Weights of a small GPT-style language model, trained from scratch on English Wikipedia.
Size: 16 layers, 6 heads of 64 (1 for keys and values), vocabulary 8192.
Architecture: rotary positions, no biases in attention or MLP, untied embeddings, normalized queries and keys.
Training: a variant of Muon for these matrices, 603M tokens, 9765 steps.
MLP neurons of a small language model. Each row is named by its layer, matrix (down: output weights) and neuron, and shows model dimensions 256-319. Each number is 50 + 10 x the weight over its row's rms, rounded and kept within 0 to 99. A neuron's up and down rows have the sign that makes its largest values positive.
After each neuron's rows, "fires before" lists the tokens most often just after its 100 highest values on Wikipedia text that the model never trained on.

L9.down8:41 45 59 41 45 42 61 58 50 67 41 56 46 47 50 52 65 48 39 40 52 44 50 68 54 65 55 52 42 51 71 63 29 59 59 55 57 42 48 71 50 65 53 56 57 48 59 39 45 44 30 67 48 55 60 52 53 52 38 53 45 64 67 66
fires before: "2", "1", "5", "8", "4", "6"

L13.down888:42 49 62 45 44 35 31 52 55 46 61 54 62 37 62 41 66 46 30 63 42 51 69 43 49 48 49 47 63 55 38 43 56 47 50 58 40 57 40 64 47 60 49 49 56 53 33 44 56 40 50 45 58 54 34 60 36 34 34 51 51 38 63 55
fires before: "2", "3", "1", "4", "ki"

L11.down380:33 45 69 40 37 50 64 65 70 44 48 48 52 45 51 57 45 55 56 43 35 48 58 70 39 51 54 63 46 36 77 45 57 50 46 40 48 69 46 59 53 42 40 49 49 52 55 36 45 52 37 41 54 43 61 61 65 44 66 58 44 63 62 52
fires before: " that", " the", " a", " to"

L12.down33:41 59 59 58 60 48 55 53 40 39 70 45 47 56 45 51 49 46 53 54 59 41 32 43 53 58 50 50 50 46 60 46 42 53 52 32 50 55 57 50 52 43 47 30 38 57 60 55 29 63 43 45 51 58 62 52 52 49 73 42 33 67 40 57
fires before: " States", ":", "2", "9", "1"

L13.down873:39 53 48 67 56 68 44 69 57 51 50 49 55 51 64 46 42 39 53 56 47 46 53 49 26 59 45 54 41 45 38 46 47 54 44 30 54 44 44 64 54 41 55 44 61 36 45 49 42 45 58 48 49 27 61 48 51 51 59 49 45 57 56 64
fires before: ".", "1"

L13.down869:46 47 53 47 54 46 55 51 40 53 47 39 48 48 58 52 69 70 32 53 45 48 54 51 59 57 51 70 56 45 50 51 53 56 39 54 57 48 37 62 59 57 47 49 40 49 42 47 52 51 48 40 62 45 56 58 42 58 39 43 44 65 67 62
fires before: "1", "9", "2"

L10.down847:46 59 67 51 47 40 63 46 56 45 33 52 48 35 43 48 47 65 65 36 57 39 46 46 44 43 56 40 47 49 35 50 52 48 47 48 39 65 52 65 61 45 54 48 49 44 47 50 58 43 39 50 58 56 56 55 60 51 52 39 55 53 72 36
fires before: "\n", "The", "In", "B", "-"

L12.down689:46 48 49 45 47 59 55 41 54 42 51 49 52 37 44 40 58 51 57 62 58 47 49 49 61 39 58 50 57 32 52 52 52 36 34 45 47 31 52 39 45 55 51 44 59 41 62 39 65 56 59 44 47 36 35 54 51 29 65 58 57 72 56 47
fires before: " with", " in", " to", " the", "on", " from"

L12.down192:50 62 54 41 51 46 55 58 73 43 46 47 63 43 64 58 47 48 55 43 54 52 59 43 43 60 54 46 26 48 30 46 50 65 31 42 33 66 46 63 70 41 55 49 66 56 31 47 51 54 65 51 44 42 39 50 43 50 62 60 60 65 56 41
fires before: "\n"

L7.down527:38 48 43 45 48 41 49 50 42 65 57 51 28 54 56 48 45 41 68 52 46 63 35 44 56 41 41 48 45 37 50 30 74 50 55 48 57 58 38 64 35 50 41 71 41 48 44 54 61 72 32 66 57 57 38 55 58 47 55 59 60 50 49 40
fires before: "\n", " ", " |", " DN"

L12.down86:57 57 55 39 43 56 61 72 49 65 60 55 38 31 54 55 29 34 56 50 57 55 42 39 32 40 56 57 45 53 57 55 33 56 47 60 50 43 54 43 53 42 57 43 48 26 58 42 53 45 60 43 48 47 47 54 48 42 64 65 60 63 54 48
fires before: ".", " in", ",", " to", " for", " of"

L13.down491:33 48 52 58 55 59 45 56 49 41 56 36 35 55 57 50 56 50 43 52 58 45 66 60 48 48 52 49 45 47 47 42 51 53 51 43 47 38 47 55 53 56 49 49 40 46 57 51 47 71 35 64 48 45 56 59 71 42 57 48 50 59 56 60
fires before: " |", ".", "D", ":", "1", "|"

L12.down180:42 46 57 54 41 60 57 54 48 43 69 31 74 36 38 49 68 61 41 65 32 54 36 51 44 58 56 59 56 52 50 38 52 45 42 48 52 38 57 58 42 58 37 53 45 58 46 41 49 50 54 33 52 38 50 48 54 57 49 34 48 43 51 48
fires before: "9", "8", "2"

L10.down188:31 60 56 50 55 49 55 41 72 57 50 45 42 48 39 50 42 25 64 59 62 38 42 42 50 36 63 64 39 65 51 50 60 48 44 45 43 53 36 48 53 42 49 60 50 36 49 41 45 33 42 53 49 34 35 64 51 44 70 58 42 69 55 62
fires before: " to", " the", " in", " him", " with"

L13.down977:48 46 41 49 39 38 47 50 59 47 40 54 32 36 49 62 40 70 46 55 54 32 31 34 47 43 57 57 45 49 59 60 47 69 52 42 57 51 38 52 49 53 32 42 48 53 47 43 54 53 53 53 45 58 46 64 26 46 45 65 54 66 67 61
fires before: "1", "2", "ch", "ins", "ach", "ers"

L11.down505:31 47 58 58 58 42 53 57 43 57 43 48 24 53 67 58 47 38 39 66 40 49 49 39 55 34 42 39 56 52 62 40 62 45 38 50 49 37 38 67 47 48 55 32 46 66 42 51 72 56 58 55 57 62 45 69 52 43 46 67 38 48 45 35
fires before: " ", " November"

L13.down429:48 34 35 46 57 42 42 49 49 58 51 49 24 62 55 52 51 44 43 50 28 29 47 58 49 48 47 48 54 55 59 44 34 35 54 56 56 41 33 53 52 58 48 54 44 46 64 52 48 41 49 59 41 56 49 63 52 56 46 57 38 31 35 49
fires before: " ", "1", "0", "3"